config.yaml
n_head: 8
activation: "swiglu"
norm: "rmsnorm"
norm_eps: 1e-05
rope_base: 10000.0
attn_scale: 0.177
bias: "none"
init: "normal"
beta1: 0.95
warmup_steps: 200
MLP neurons of a small language model. Each row is named by its layer, matrix (gate and up: input weights) and neuron, and shows model dimensions 0-127. Each number is 50 + 10 x the weight over its row's rms, rounded and kept within 0 to 99. A neuron's up and down rows have the sign that makes its largest values positive.
After each neuron's rows, "fires on" lists the tokens most often at its 100 highest values on Wikipedia text that the model never trained on; "fires after" lists the tokens most often just before its 100 highest values on Wikipedia text that the model never trained on. A number after a token or word is its count.

L3.gate521:49 71 30 52 57 52 30 72 39 43 49 42 35 60 50 45 66 64 51 42 44 54 59 52 55 38 58 58 65 48 65 61 53 39 37 52 47 40 40 28 56 53 56 52 72 48 48 59 66 40 54 36 55 46 46 43 38 55 59 62 40 45 62 52 56 54 47 54 58 45 73 52 58 43 59 48 53 55 53 50 63 52 45 47 61 50 39 42 32 53 53 45 43 66 59 66 46 40 42 47 38 48 31 33 47 43 36 48 40 43 58 42 53 43 50 48 31 56 31 44 51 46 60 33 31 56 73 41
L3.up521:34 39 40 54 38 74 42 53 48 51 49 42 41 53 73 50 37 49 48 49 46 60 54 36 54 51 41 51 27 55 47 61 51 46 32 46 56 46 34 56 40 42 60 42 49 48 45 44 59 42 61 56 61 50 49 55 47 34 42 49 55 37 58 65 46 09 50 48 60 35 32 42 50 57 53 46 49 37 73 55 58 47 75 40 58 52 46 59 45 51 45 48 50 58 57 51 46 52 36 45 44 37 31 63 36 39 64 47 53 51 51 64 49 48 61 39 63 47 74 42 50 42 54 35 44 66 27 55
fires on: "s" 36, "." 17, "–" 10, "th" 10, " season" 8, "2" 7
fires after: "0" 43, "1" 8, "5" 8, "2" 8, "8" 7

L5.gate98:51 50 41 70 44 52 66 67 39 24 43 52 59 53 35 52 63 44 33 48 51 51 50 59 48 34 45 54 53 65 39 56 52 43 50 44 53 72 35 53 55 32 46 56 44 47 53 52 61 48 50 57 52 46 49 42 49 59 57 61 59 30 67 56 50 53 44 53 53 38 52 48 76 40 58 65 51 72 57 51 55 56 46 58 53 53 55 58 48 62 40 41 39 65 38 56 48 55 55 67 30 51 56 56 50 20 44 56 51 53 73 48 51 43 28 35 64 57 35 40 57 55 40 64 48 50 50 64
L5.up98:44 49 62 38 36 44 56 64 42 45 37 52 43 36 37 35 59 42 51 49 45 47 49 60 49 38 65 58 45 51 63 47 53 48 36 68 60 57 45 51 44 49 58 45 50 54 60 34 53 42 50 45 46 56 57 59 52 71 60 62 54 52 53 40 64 56 45 64 47 30 49 54 65 55 60 72 48 61 54 44 49 62 31 63 39 44 47 37 52 60 49 46 56 64 45 51 49 52 59 69 29 33 51 56 49 32 58 42 53 38 54 54 55 30 52 37 64 50 40 56 77 64 61 59 50 39 46 61
fires on: "4" 32, "5" 15, "'s" 9, "6" 7, "am" 5
fires after: "1" 32, "0" 14, "2" 8, " the" 7, " Women" 6

L6.gate570:53 43 47 64 44 41 46 51 34 53 41 57 57 40 53 56 41 60 41 35 47 62 48 56 45 52 66 39 51 54 39 32 41 44 41 34 42 48 44 53 52 39 54 60 48 49 63 69 40 58 66 63 47 48 40 70 49 66 56 47 38 44 32 55 51 51 43 56 50 69 61 41 41 49 62 48 45 54 42 38 36 54 69 60 59 73 51 67 33 49 54 53 31 47 35 43 56 45 30 50 49 53 44 41 40 49 37 65 48 55 67 58 50 56 51 57 41 56 43 52 57 61 53 37 56 49 67 40
L6.up570:36 27 58 45 50 57 33 28 39 55 37 59 69 51 44 50 48 48 59 55 52 49 57 51 50 52 67 63 42 43 41 44 30 40 40 40 44 55 47 47 46 55 60 76 40 40 63 62 38 56 46 65 60 64 51 58 50 65 62 39 45 37 48 50 57 46 63 47 42 51 59 62 49 51 71 62 59 43 54 42 40 44 51 52 57 43 63 44 50 55 60 36 34 50 44 46 56 50 28 33 54 39 52 41 37 41 52 53 49 59 52 51 50 43 50 53 44 57 33 64 60 42 75 42 62 49 57 41
fires on: "9" 52, "0" 9, "6" 8, "8" 7, "5" 6, "–" 5
fires after: "9" 39, "1" 22, "7" 15, "8" 9, "2" 5, "0" 4

L4.gate253:49 65 62 51 42 55 74 48 34 59 57 33 39 34 34 56 59 48 38 56 42 37 53 60 48 33 51 40 60 31 37 50 50 43 61 56 57 37 54 49 63 39 28 50 39 68 34 55 36 41 51 43 52 65 37 46 71 64 40 32 65 60 55 50 72 47 49 62 60 31 36 61 63 52 61 56 54 56 53 54 53 56 52 51 54 53 38 45 64 64 52 46 58 52 66 61 43 52 45 49 49 49 36 50 43 43 56 66 42 58 56 48 42 56 53 55 48 45 55 44 46 42 49 53 31 57 44 68
L4.up253:44 47 57 58 28 54 50 46 63 58 51 46 35 49 37 33 53 48 59 66 46 59 50 56 49 55 51 36 50 54 45 39 46 51 32 66 47 26 48 71 56 57 34 51 45 57 33 39 34 29 49 48 58 60 49 47 63 52 60 49 56 61 76 72 56 68 45 65 45 30 49 56 42 50 71 37 47 56 52 54 59 43 40 50 40 44 52 55 70 68 56 38 50 54 65 61 53 61 48 41 47 68 42 49 43 54 54 50 49 40 53 51 56 43 48 56 45 50 46 54 39 44 34 58 33 68 49 63
fires on: "==" 40, "===" 25, " |" 14, " is" 6, " an" 4
fires after: " |\n\n" 23, ".\n\n" 21, "\n\n" 12, " is" 5, "1" 5

L3.gate273:46 47 50 47 38 39 48 62 46 43 45 49 46 52 52 39 55 38 56 47 45 51 41 54 48 42 75 38 40 50 40 56 35 50 55 62 58 43 43 47 54 56 63 60 51 46 43 41 65 54 53 51 50 57 36 35 41 41 62 46 54 49 35 60 40 51 31 27 58 58 57 35 48 54 63 56 50 36 66 64 49 28 45 52 50 64 48 49 53 50 59 48 34 60 65 61 52 57 61 63 38 61 56 34 38 45 42 40 23 49 53 49 44 42 37 50 63 31 37 63 41 33 51 51 25 54 56 42
L3.up273:64 57 36 45 42 38 50 58 38 47 63 47 42 42 68 55 41 51 47 59 35 49 46 38 44 50 35 52 48 67 43 58 39 61 56 41 64 45 45 56 55 54 44 45 48 63 35 55 42 62 39 40 56 64 37 62 42 38 59 46 64 51 62 46 44 58 49 51 62 40 65 39 54 74 68 53 62 51 63 78 50 17 50 38 41 56 57 26 51 30 44 45 67 45 54 48 40 47 49 58 32 40 57 62 50 35 30 48 39 53 57 72 45 46 39 58 45 46 45 55 54 62 48 53 40 45 44 48
fires on: "%" 44, "s" 25, "9" 17, "8" 8
fires after: "0" 41, "1" 12, "3" 8, "7" 7, "5" 6, "9" 6

L3.gate433:48 75 55 54 49 46 43 43 50 52 44 60 50 42 56 36 45 53 55 57 62 54 41 41 28 60 42 51 50 38 71 49 55 61 40 46 43 46 56 42 55 75 53 47 59 43 39 51 62 51 69 44 58 63 38 51 54 22 53 58 52 55 63 50 45 43 72 55 46 66 63 49 65 54 66 51 58 47 38 46 40 50 49 54 49 69 61 51 68 58 57 31 49 52 58 48 20 39 45 62 36 60 61 54 56 69 42 48 50 45 61 52 54 44 31 54 42 33 40 36 62 48 63 46 44 69 66 41
L3.up433:70 49 59 67 51 51 36 58 43 55 60 53 65 61 47 47 32 44 46 48 51 50 70 59 44 44 35 56 40 40 64 43 35 55 52 53 49 49 62 50 32 46 57 61 47 55 36 45 59 61 48 51 51 67 37 48 60 47 42 58 56 56 53 58 53 58 57 38 48 39 49 47 69 44 46 39 55 58 28 32 65 65 51 25 48 51 43 39 44 43 52 47 46 50 56 36 61 57 36 52 54 62 32 37 63 62 37 41 73 68 46 55 76 38 42 57 58 47 48 59 57 66 50 56 47 50 64 54
fires on: "2" 43, "\n\n" 14, "." 7, " " 6, ")\n\n" 5
fires after: "3" 17, "2" 17, "4" 12, "0" 5, "5" 5, ".\n\n" 5

L9.gate639:58 55 44 43 62 44 56 42 60 36 45 57 53 50 39 59 62 49 61 39 46 31 51 46 31 37 62 43 48 62 49 56 57 51 37 34 51 58 49 38 50 48 43 37 58 61 37 60 57 48 51 43 35 47 41 49 45 61 42 56 52 43 57 68 43 51 45 56 52 61 50 57 62 51 51 58 45 53 43 55 48 61 51 46 54 49 30 57 61 60 54 76 56 18 55 68 47 56 62 42 30 50 65 51 31 52 69 34 55 50 57 32 49 61 25 40 80 46 59 49 32 53 44 48 45 63 56 55
L9.up639:43 65 45 50 51 59 45 39 55 55 48 68 47 46 59 56 63 49 51 35 45 34 54 46 49 63 59 45 68 40 39 34 55 66 41 43 58 57 44 51 52 41 46 51 68 40 58 53 45 39 53 57 47 48 47 34 61 59 48 38 44 26 57 48 41 59 47 67 59 52 58 52 49 37 49 48 35 49 47 64 36 44 49 52 55 35 44 46 45 60 22 48 44 60 36 45 69 36 48 51 43 61 51 53 46 51 55 42 45 51 37 56 46 50 49 45 40 58 54 33 32 43 39 37 28 52 63 43
fires on: "1" 20, "2" 16, "3" 10, "6" 7, "7" 7
fires after: " " 49, "1" 17, "2" 5

L9.gate252:27 43 50 48 63 34 44 56 44 40 42 41 58 43 39 59 68 48 58 23 47 52 44 53 29 37 54 48 43 56 59 71 50 59 54 57 54 61 58 37 51 73 67 47 55 59 37 47 58 57 41 33 54 66 43 49 58 31 56 62 34 45 51 38 49 46 51 55 51 57 51 57 57 55 49 62 54 57 43 55 55 26 32 38 61 56 54 53 45 49 43 56 41 52 45 46 62 43 56 35 45 47 52 50 39 53 26 43 38 37 66 53 59 50 42 35 46 57 45 59 60 43 57 66 47 58 55 53
L9.up252:38 58 49 60 56 41 49 58 41 66 54 34 48 60 49 59 45 55 41 47 39 58 44 48 58 59 49 47 60 39 37 58 65 35 45 43 51 56 50 51 40 48 49 51 48 36 38 54 36 55 57 32 55 54 53 50 35 40 60 57 57 49 67 22 45 43 49 64 61 56 51 63 41 56 33 50 37 50 57 68 45 47 30 51 42 44 36 34 58 54 45 58 38 77 43 51 55 50 42 42 48 30 37 64 50 50 41 50 48 31 53 43 56 63 51 63 63 39 48 63 60 56 50 40 55 63 41 69
fires on: "." 60, "," 40
fires after: "7" 16, "0" 16, "5" 14, "3" 11, "6" 11, "1" 9

L5.gate64:55 68 56 44 52 46 38 31 59 44 30 89 40 38 57 52 67 41 53 43 52 50 47 49 25 49 39 41 40 55 55 44 62 65 58 62 59 56 60 60 46 54 43 39 40 54 46 53 34 71 62 55 54 57 44 59 64 56 34 49 30 55 34 45 26 56 40 51 52 34 44 63 41 56 45 57 56 40 43 57 54 58 64 64 36 40 54 60 51 49 26 39 52 51 54 52 54 28 58 46 62 28 47 34 43 47 43 33 48 55 53 61 51 34 39 62 65 68 44 45 47 42 51 52 55 45 48 55
L5.up64:58 62 48 43 52 37 43 32 52 51 51 42 42 48 66 43 33 47 45 46 61 66 59 42 64 34 57 44 66 47 60 48 28 61 46 36 45 50 54 43 45 43 55 62 60 58 47 52 49 46 54 37 38 63 59 49 33 42 42 57 68 56 55 59 63 68 45 51 61 44 51 54 46 57 51 46 63 42 43 50 40 36 48 40 59 37 61 58 54 59 68 59 53 45 59 46 64 52 48 69 44 36 68 60 44 54 62 49 41 45 47 70 62 43 61 70 42 29 56 39 65 42 47 41 42 54 52 64
fires on: " " 52, "4" 14, "2" 12, "0" 8, "1" 5, "8" 4
fires after: " |" 44, "1" 16, " " 14, "3" 7

L6.gate125:58 61 55 58 27 44 31 68 54 42 39 45 49 54 35 40 43 40 34 59 57 61 60 55 57 41 49 54 47 22 61 52 47 58 38 47 50 39 42 56 52 49 43 46 61 39 50 47 49 36 50 57 47 53 60 38 57 52 53 47 59 33 34 42 50 58 49 42 63 64 50 38 32 43 45 53 44 66 45 62 41 66 64 52 55 50 46 42 45 63 54 56 44 61 53 47 58 61 42 70 50 42 63 66 43 43 52 59 47 49 59 42 41 45 64 45 72 56 40 52 59 52 59 54 49 63 72 66
L6.up125:59 59 61 49 50 51 50 58 53 65 39 53 40 46 47 52 39 73 28 56 44 47 43 47 56 64 36 49 52 54 52 66 34 53 29 46 47 38 35 67 51 61 73 26 44 50 49 51 69 49 70 63 64 75 48 50 53 34 15 71 42 59 55 57 49 45 52 55 60 39 34 38 35 61 54 56 43 40 39 55 57 59 60 61 52 69 35 42 53 68 60 50 43 46 55 38 46 66 37 44 54 34 58 47 49 48 43 55 40 40 72 49 39 64 44 43 61 53 54 41 49 62 53 66 47 52 53 52
fires on: "2" 76, "1" 22
fires after: "1" 55, "2" 22, "3" 5, "8" 5, "9" 4

L5.gate670:55 44 53 49 56 46 42 34 59 44 43 54 53 38 28 60 50 70 54 62 47 49 54 55 47 47 57 50 34 42 43 55 27 54 62 46 55 37 49 39 34 47 46 50 31 61 41 43 39 57 66 44 63 46 44 62 52 48 59 57 29 47 52 51 45 57 58 32 51 58 35 64 30 63 53 52 50 52 55 49 33 45 43 49 60 47 62 29 49 69 38 54 46 41 60 36 62 56 48 47 60 47 46 59 42 59 35 72 60 55 53 53 33 62 51 53 35 52 49 64 51 54 49 54 41 39 39 63
L5.up670:39 39 45 51 45 44 53 51 51 60 49 72 46 42 40 39 69 47 63 73 53 47 48 47 46 52 52 42 47 53 76 58 54 52 48 37 45 60 45 50 61 47 48 66 40 71 58 50 63 39 48 55 59 40 40 58 43 43 57 40 39 58 51 43 42 56 51 47 43 49 59 60 33 53 39 63 65 46 51 42 34 48 58 51 57 34 50 54 48 59 53 54 38 60 48 38 71 63 55 44 50 45 58 42 41 52 27 46 50 44 47 67 39 41 60 68 58 48 48 34 65 59 54 43 48 46 41 45
fires on: "4" 34, "3" 22, "6" 13, "1" 7, "5" 7, "2" 5
fires after: "9" 65, "0" 12, "5" 6, "1" 5, "8" 5

L7.gate364:61 63 40 41 57 45 43 48 29 63 58 55 33 51 40 65 29 55 47 56 54 52 59 54 46 38 51 58 48 58 47 54 48 37 34 34 32 45 62 36 37 69 44 50 57 38 31 51 56 49 64 44 34 38 28 55 51 46 52 59 47 54 50 40 54 57 60 45 48 47 41 48 45 59 48 49 59 53 44 58 49 74 64 56 42 62 54 38 60 49 49 43 49 47 60 47 40 56 59 51 46 52 54 35 62 34 26 46 37 44 60 39 60 59 44 60 56 58 31 44 50 33 43 52 53 60 58 48
L7.up364:58 51 49 48 56 55 57 62 53 56 53 51 44 61 28 34 28 42 47 43 62 51 37 58 46 39 45 48 41 47 56 59 56 50 61 41 61 49 59 28 56 70 58 47 49 66 38 41 38 46 44 38 56 41 41 49 62 71 42 36 42 46 47 43 67 53 61 44 50 52 47 49 56 61 51 34 43 51 44 63 44 60 63 55 26 52 51 44 39 52 45 33 60 54 39 51 35 44 51 35 47 71 40 65 64 32 47 49 50 45 57 60 36 43 60 54 56 67 62 44 47 59 51 54 48 35 42 50
fires on: " |" 40, ";" 37, " as" 9, ":" 5
fires after: "0" 32, "1" 26, "2" 10, "3" 5, " known" 5

L4.gate186:54 31 46 49 69 60 53 48 60 41 55 48 31 65 62 45 54 41 55 61 50 42 59 62 55 50 20 52 51 37 42 55 44 40 45 60 47 46 29 50 52 50 49 55 35 39 36 45 69 40 54 53 53 44 59 59 40 49 41 63 64 41 51 47 52 55 37 43 33 54 63 36 66 42 51 60 65 47 61 42 47 48 51 43 42 46 64 46 42 55 53 33 61 26 56 41 45 57 59 58 41 61 51 41 51 47 45 48 61 36 43 54 53 69 42 51 38 54 50 48 58 61 59 47 50 41 59 49
L4.up186:56 66 55 56 40 48 59 45 37 48 24 58 60 42 51 47 42 31 64 28 43 45 43 49 35 41 71 58 54 51 55 42 64 50 48 63 57 46 43 42 55 35 56 49 45 49 49 55 32 51 56 54 42 57 58 37 55 54 56 48 44 55 46 53 42 57 60 56 54 64 66 58 52 37 53 45 35 46 38 57 43 60 49 50 54 43 30 63 53 48 64 67 42 62 49 48 36 46 47 24 47 53 59 55 54 43 55 58 33 45 60 65 43 33 55 69 65 49 52 56 43 36 66 55 58 51 50 48
fires on: "9" 35, "1" 13, "4" 10, "6" 10, "5" 9
fires after: "9" 49, "0" 15, "1" 13, "8" 9, "7" 7, "5" 5

L4.gate58:50 53 73 50 62 57 41 61 32 45 33 47 44 58 51 61 53 42 40 56 44 59 38 54 33 58 48 59 36 31 45 58 64 47 52 71 68 45 56 30 41 51 51 41 39 38 33 62 54 49 56 52 37 56 51 54 51 61 55 45 61 24 62 41 53 54 56 57 48 40 47 47 57 45 72 63 55 52 47 52 53 59 55 67 61 50 45 57 50 52 29 42 64 63 46 53 36 59 55 50 55 39 60 49 44 33 28 46 50 39 52 54 55 43 27 58 52 71 40 50 60 49 42 73 62 73 66 46
L4.up58:39 46 53 58 53 46 45 52 51 50 48 54 57 55 47 56 36 54 59 48 52 61 36 49 32 75 45 70 45 53 54 49 59 30 64 42 53 58 36 34 52 54 60 32 41 31 55 42 72 49 55 57 42 52 59 47 51 44 70 36 49 50 63 62 43 52 57 58 31 61 53 46 69 49 67 55 64 41 43 49 54 51 65 53 56 45 47 56 59 42 57 39 57 43 51 50 39 67 54 38 40 40 30 48 65 39 51 42 64 56 52 58 48 38 22 43 45 62 47 51 53 50 44 54 56 42 65 45
fires on: ")," 25, " (" 10, "th" 10, "1" 9, ")" 8, "5" 6
fires after: "0" 26, "5" 16, "3" 9, "7" 9, "1" 8, "2" 7

L7.gate649:36 71 43 65 67 46 55 55 46 44 40 53 44 49 43 41 57 32 43 61 51 55 49 50 55 41 64 59 56 57 71 51 47 37 47 49 62 52 69 30 55 48 43 47 44 45 62 65 48 44 48 41 58 45 48 47 40 71 45 65 44 34 56 40 64 42 64 57 63 50 53 51 47 38 62 72 57 46 53 62 62 50 42 34 68 52 45 45 53 49 62 27 51 48 59 39 48 43 32 47 41 47 64 56 50 61 51 63 51 42 52 49 50 45 64 45 45 57 45 53 62 48 38 67 55 61 54 59
L7.up649:49 62 68 54 63 43 38 47 39 60 27 69 37 41 46 74 73 47 42 40 49 57 32 47 68 57 60 51 37 46 59 51 69 50 61 41 41 51 49 56 49 46 51 57 58 50 49 49 55 56 51 38 54 56 45 46 51 41 90 54 58 47 57 40 45 48 69 51 48 62 54 57 66 43 59 62 50 50 40 37 62 54 44 59 51 60 34 46 57 63 51 53 42 58 60 44 36 36 65 59 50 37 44 66 44 43 55 52 34 57 41 57 40 38 44 60 65 37 44 46 62 43 58 47 30 37 30 55
fires on: "8" 11, "4" 11, "9" 11, "7" 10, "3" 9, "6" 9
fires after: "1" 20, "9" 16, "8" 11, "7" 9, "0" 9, "2" 7

L9.gate520:36 63 48 52 51 59 51 63 55 43 69 39 48 51 44 48 57 78 61 45 63 51 67 40 58 45 64 64 57 56 51 59 44 50 47 40 44 60 68 40 49 61 41 40 54 77 37 57 54 27 59 53 41 53 56 30 37 56 40 33 30 45 24 45 58 55 37 65 50 54 72 57 36 45 53 30 47 60 37 43 43 49 42 44 33 50 43 46 56 62 51 59 59 40 57 46 42 54 45 26 56 46 53 54 47 53 60 40 48 20 46 55 47 57 48 66 57 43 46 54 54 50 37 58 30 49 36 50
L9.up520:41 48 31 35 56 71 59 46 51 50 53 48 44 40 62 52 66 64 47 47 42 46 50 56 42 52 64 68 55 55 60 47 38 48 46 47 53 44 53 37 32 47 47 61 57 53 78 44 41 51 50 54 40 59 76 48 60 46 41 53 32 45 56 60 48 36 65 44 44 62 60 40 61 40 55 56 38 49 64 56 42 48 37 63 36 47 34 37 49 62 55 27 53 32 45 44 48 58 41 36 38 58 56 66 35 65 56 44 41 64 70 44 35 42 33 38 45 47 34 61 52 42 50 45 41 54 57 34
fires on: "1" 48, "2" 47, "9" 5
fires after: " " 80, " (" 15, "1" 5

L3.gate234:56 60 52 41 69 48 55 31 47 66 41 35 59 47 38 48 36 59 52 52 36 76 52 46 64 47 43 57 33 49 55 48 54 62 50 38 28 55 35 27 51 61 50 55 41 54 52 65 42 53 66 55 49 34 62 63 22 50 51 41 57 48 39 48 59 55 40 48 55 54 38 36 52 43 57 58 46 39 63 49 49 37 68 50 58 60 63 28 42 48 37 45 53 63 56 37 64 60 37 46 47 54 56 60 38 47 41 57 39 67 39 60 51 49 47 61 52 52 57 49 52 56 52 38 45 49 43 39
L3.up234:48 49 56 50 49 57 54 58 32 75 48 64 58 41 54 34 57 52 57 55 61 51 62 53 59 51 56 60 48 55 55 42 50 59 40 61 43 53 51 48 42 46 56 39 45 62 66 74 62 61 51 19 37 51 56 43 41 48 54 40 39 44 44 55 53 63 48 62 42 56 50 61 59 42 44 52 61 59 70 43 58 61 39 49 72 50 52 48 61 51 32 58 43 44 57 39 41 70 27 57 43 35 64 56 60 48 70 67 41 56 57 54 56 40 54 35 41 54 54 40 71 55 53 58 67 59 49 46
fires on: "1" 30, "2" 26, "3" 11, "ly" 7, "4" 4
fires after: "9" 43, "3" 11, "8" 7, "4" 6, "5" 4

L3.gate514:56 78 42 42 50 49 53 63 32 54 42 40 42 51 42 60 52 25 59 43 39 53 52 51 56 32 63 56 41 67 57 59 64 47 48 71 50 51 54 43 40 62 47 61 42 53 54 45 51 44 59 57 54 59 57 45 22 51 43 55 45 54 56 54 43 51 58 58 59 49 63 30 55 65 69 53 55 58 65 40 55 36 41 69 33 49 64 33 47 57 45 54 44 47 39 67 62 44 44 62 45 65 43 55 33 48 26 62 29 55 68 56 62 29 49 53 35 52 55 64 64 66 57 69 51 47 54 50
L3.up514:64 42 52 45 40 64 42 42 47 56 50 39 39 49 49 25 66 45 48 38 50 42 58 73 52 57 57 42 36 50 66 58 47 35 59 46 49 41 55 40 45 55 53 35 60 41 55 58 49 51 60 37 50 60 45 41 62 44 51 57 63 38 62 78 35 44 30 62 43 48 50 48 47 49 74 55 60 34 66 52 60 41 53 53 43 49 53 57 56 55 53 50 50 55 54 47 61 44 39 62 53 51 39 58 33 49 35 52 47 59 46 42 56 69 45 56 43 63 40 43 54 53 52 38 61 73 36 24
fires on: "th" 49, "nd" 11, "st" 10, " first" 6, "–" 6
fires after: "1" 17, "2" 13, " the" 12, "8" 9, "4" 9, "0" 8

L3.gate313:50 61 46 38 35 61 44 62 64 45 39 56 50 52 42 43 64 56 55 56 59 55 36 54 57 43 57 58 35 34 51 59 45 51 55 45 51 58 59 36 63 57 47 55 51 30 63 43 50 49 48 46 60 33 57 74 53 53 48 42 47 39 56 50 37 49 60 54 52 31 36 36 57 48 37 40 56 51 38 54 36 64 32 48 45 50 41 51 56 51 59 48 42 44 51 57 64 36 56 52 67 53 32 61 52 69 65 54 46 65 48 61 46 42 42 41 53 53 40 63 54 31 66 57 39 50 39 47
L3.up313:41 62 59 53 47 37 58 39 50 57 44 42 57 43 80 49 26 56 53 49 57 75 46 69 59 31 51 46 61 56 42 49 65 50 44 35 59 32 33 49 45 60 51 33 52 36 66 39 40 67 72 49 46 59 76 49 52 49 57 39 71 50 53 56 36 60 61 53 63 37 35 65 42 53 42 31 46 38 42 43 52 49 47 53 61 34 73 55 56 63 50 34 51 37 67 46 43 56 53 41 56 48 47 43 38 47 45 35 52 57 63 52 69 53 60 63 50 58 46 41 61 44 41 34 53 58 52 62
fires on: "5" 18, "0" 17, "1" 16, "3" 14, "2" 9, "4" 8
fires after: "." 96

L3.gate103:54 53 46 51 74 51 47 43 54 47 38 52 44 39 62 50 61 46 43 55 35 51 46 44 69 54 45 40 45 49 49 41 51 50 44 73 40 59 63 46 42 41 41 65 52 45 35 61 63 65 65 45 40 45 39 68 58 38 54 52 39 49 54 37 34 67 35 50 55 54 51 67 64 54 60 55 55 48 54 43 55 29 69 55 52 47 52 51 48 50 31 53 45 39 44 50 51 53 50 53 53 52 54 44 45 22 50 53 45 51 55 70 59 35 40 41 30 49 43 70 39 42 60 59 59 61 59 46
L3.up103:47 41 68 54 71 54 32 40 50 61 36 66 59 47 46 36 46 49 71 54 43 48 43 53 63 52 38 64 42 51 67 47 56 41 58 62 46 40 64 46 35 70 63 52 54 51 53 51 57 62 58 39 37 51 60 46 57 53 61 48 35 61 32 53 44 60 43 50 60 64 47 46 58 50 72 50 46 47 41 39 41 53 27 51 60 53 55 64 67 59 55 59 44 31 56 62 55 60 55 43 38 32 48 53 24 59 50 34 42 52 52 59 72 45 57 41 56 49 46 73 38 49 61 59 51 40 60 72
fires on: "1" 46, "2" 18, "0" 15, "," 10, "." 4
fires after: "1" 96

L5.gate55:41 50 39 49 49 55 55 54 39 49 40 52 47 48 54 49 49 47 39 67 49 53 25 39 61 43 54 54 44 40 56 51 58 44 64 49 62 54 54 60 56 42 54 56 36 34 58 46 43 53 55 51 49 51 68 57 45 38 58 40 41 41 67 38 46 42 64 46 65 52 43 52 50 49 48 38 60 50 41 36 49 26 46 48 52 46 65 40 58 45 37 51 31 62 54 49 55 63 47 28 49 71 52 24 36 51 54 55 56 51 48 46 39 49 42 52 38 55 56 58 67 56 61 41 45 29 62 52
L5.up55:43 44 34 59 57 34 56 52 43 55 41 56 59 47 55 46 53 67 52 37 58 53 46 44 32 27 58 41 48 51 47 57 56 45 62 31 55 36 32 48 46 38 49 56 40 57 71 52 45 46 54 36 54 54 75 37 52 45 54 39 36 55 52 55 27 45 53 50 49 50 70 60 46 58 41 44 51 41 47 32 37 50 39 41 52 38 40 52 36 49 53 43 41 33 66 34 52 30 26 46 33 42 39 40 48 56 46 65 29 62 59 60 34 51 32 39 59 50 45 72 43 57 65 41 50 42 71 61
fires on: "7" 20, "2" 15, "5" 13, "6" 12, "4" 11
fires after: "9" 85, "8" 5

L3.gate82:39 56 54 45 62 72 56 49 41 56 48 54 53 39 55 59 49 52 30 50 57 52 59 63 49 54 43 43 43 45 64 53 50 48 56 55 44 52 60 58 62 50 52 59 84 54 70 45 59 59 55 65 46 44 59 59 57 61 59 56 41 48 53 41 49 65 40 65 54 59 49 55 72 61 54 45 69 55 46 40 41 62 58 61 61 38 54 55 54 46 37 68 45 51 29 35 45 54 57 45 72 51 30 53 38 50 45 52 51 46 50 55 62 51 57 61 48 50 38 55 55 54 50 56 52 37 58 55
L3.up82:48 51 53 71 58 46 41 45 39 50 43 54 41 47 39 51 46 59 44 47 63 48 68 34 49 35 29 52 35 55 53 43 58 36 57 48 47 46 63 57 49 42 49 63 58 40 48 38 61 65 60 46 24 57 60 49 41 51 49 60 63 42 48 58 36 56 44 64 58 48 58 60 52 67 71 52 62 20 50 53 53 42 43 52 52 66 46 63 40 36 51 48 58 50 65 65 43 55 45 58 32 58 55 50 56 44 59 53 70 48 47 55 48 40 31 51 26 21 49 47 54 40 42 69 33 51 61 48
fires on: "6" 35, "0" 17, " –" 14, "4" 7, "2" 7, "9" 4
fires after: "1" 19, "3" 18, "2" 16, "4" 13, "0" 11, "5" 4

L4.gate697:57 50 49 52 47 43 56 47 54 60 73 52 48 62 64 36 21 55 59 47 66 47 32 55 46 53 57 52 59 46 28 41 48 75 60 53 40 49 50 41 63 50 39 53 48 61 55 54 35 40 48 41 61 64 58 40 57 63 63 35 59 53 61 57 53 44 55 39 50 39 49 56 45 54 41 46 60 56 35 58 41 41 50 39 54 40 35 47 51 34 52 43 50 49 62 50 51 46 53 36 41 48 44 45 60 53 40 55 26 44 56 48 32 47 55 39 48 55 57 62 63 47 42 52 43 61 28 37
L4.up697:54 41 47 39 44 38 58 38 49 55 49 52 38 51 53 44 39 55 45 46 64 55 35 52 54 55 60 60 58 56 37 41 36 61 58 56 52 65 56 53 49 37 48 57 58 70 37 53 34 42 48 39 71 48 51 44 60 49 54 44 37 29 58 53 64 59 70 48 48 50 62 43 55 49 56 56 54 53 43 41 46 39 50 35 47 47 62 54 58 61 53 45 40 44 45 68 42 39 68 45 37 53 49 37 43 43 50 62 38 47 61 55 34 41 54 34 51 49 53 56 62 43 38 43 30 56 46 46
fires on: "==" 51, " a" 20, " known" 9, "|" 6, " of" 4
fires after: ".\n\n" 28, " is" 16, " was" 10, " |\n\n" 9, ".\n" 6, " one" 4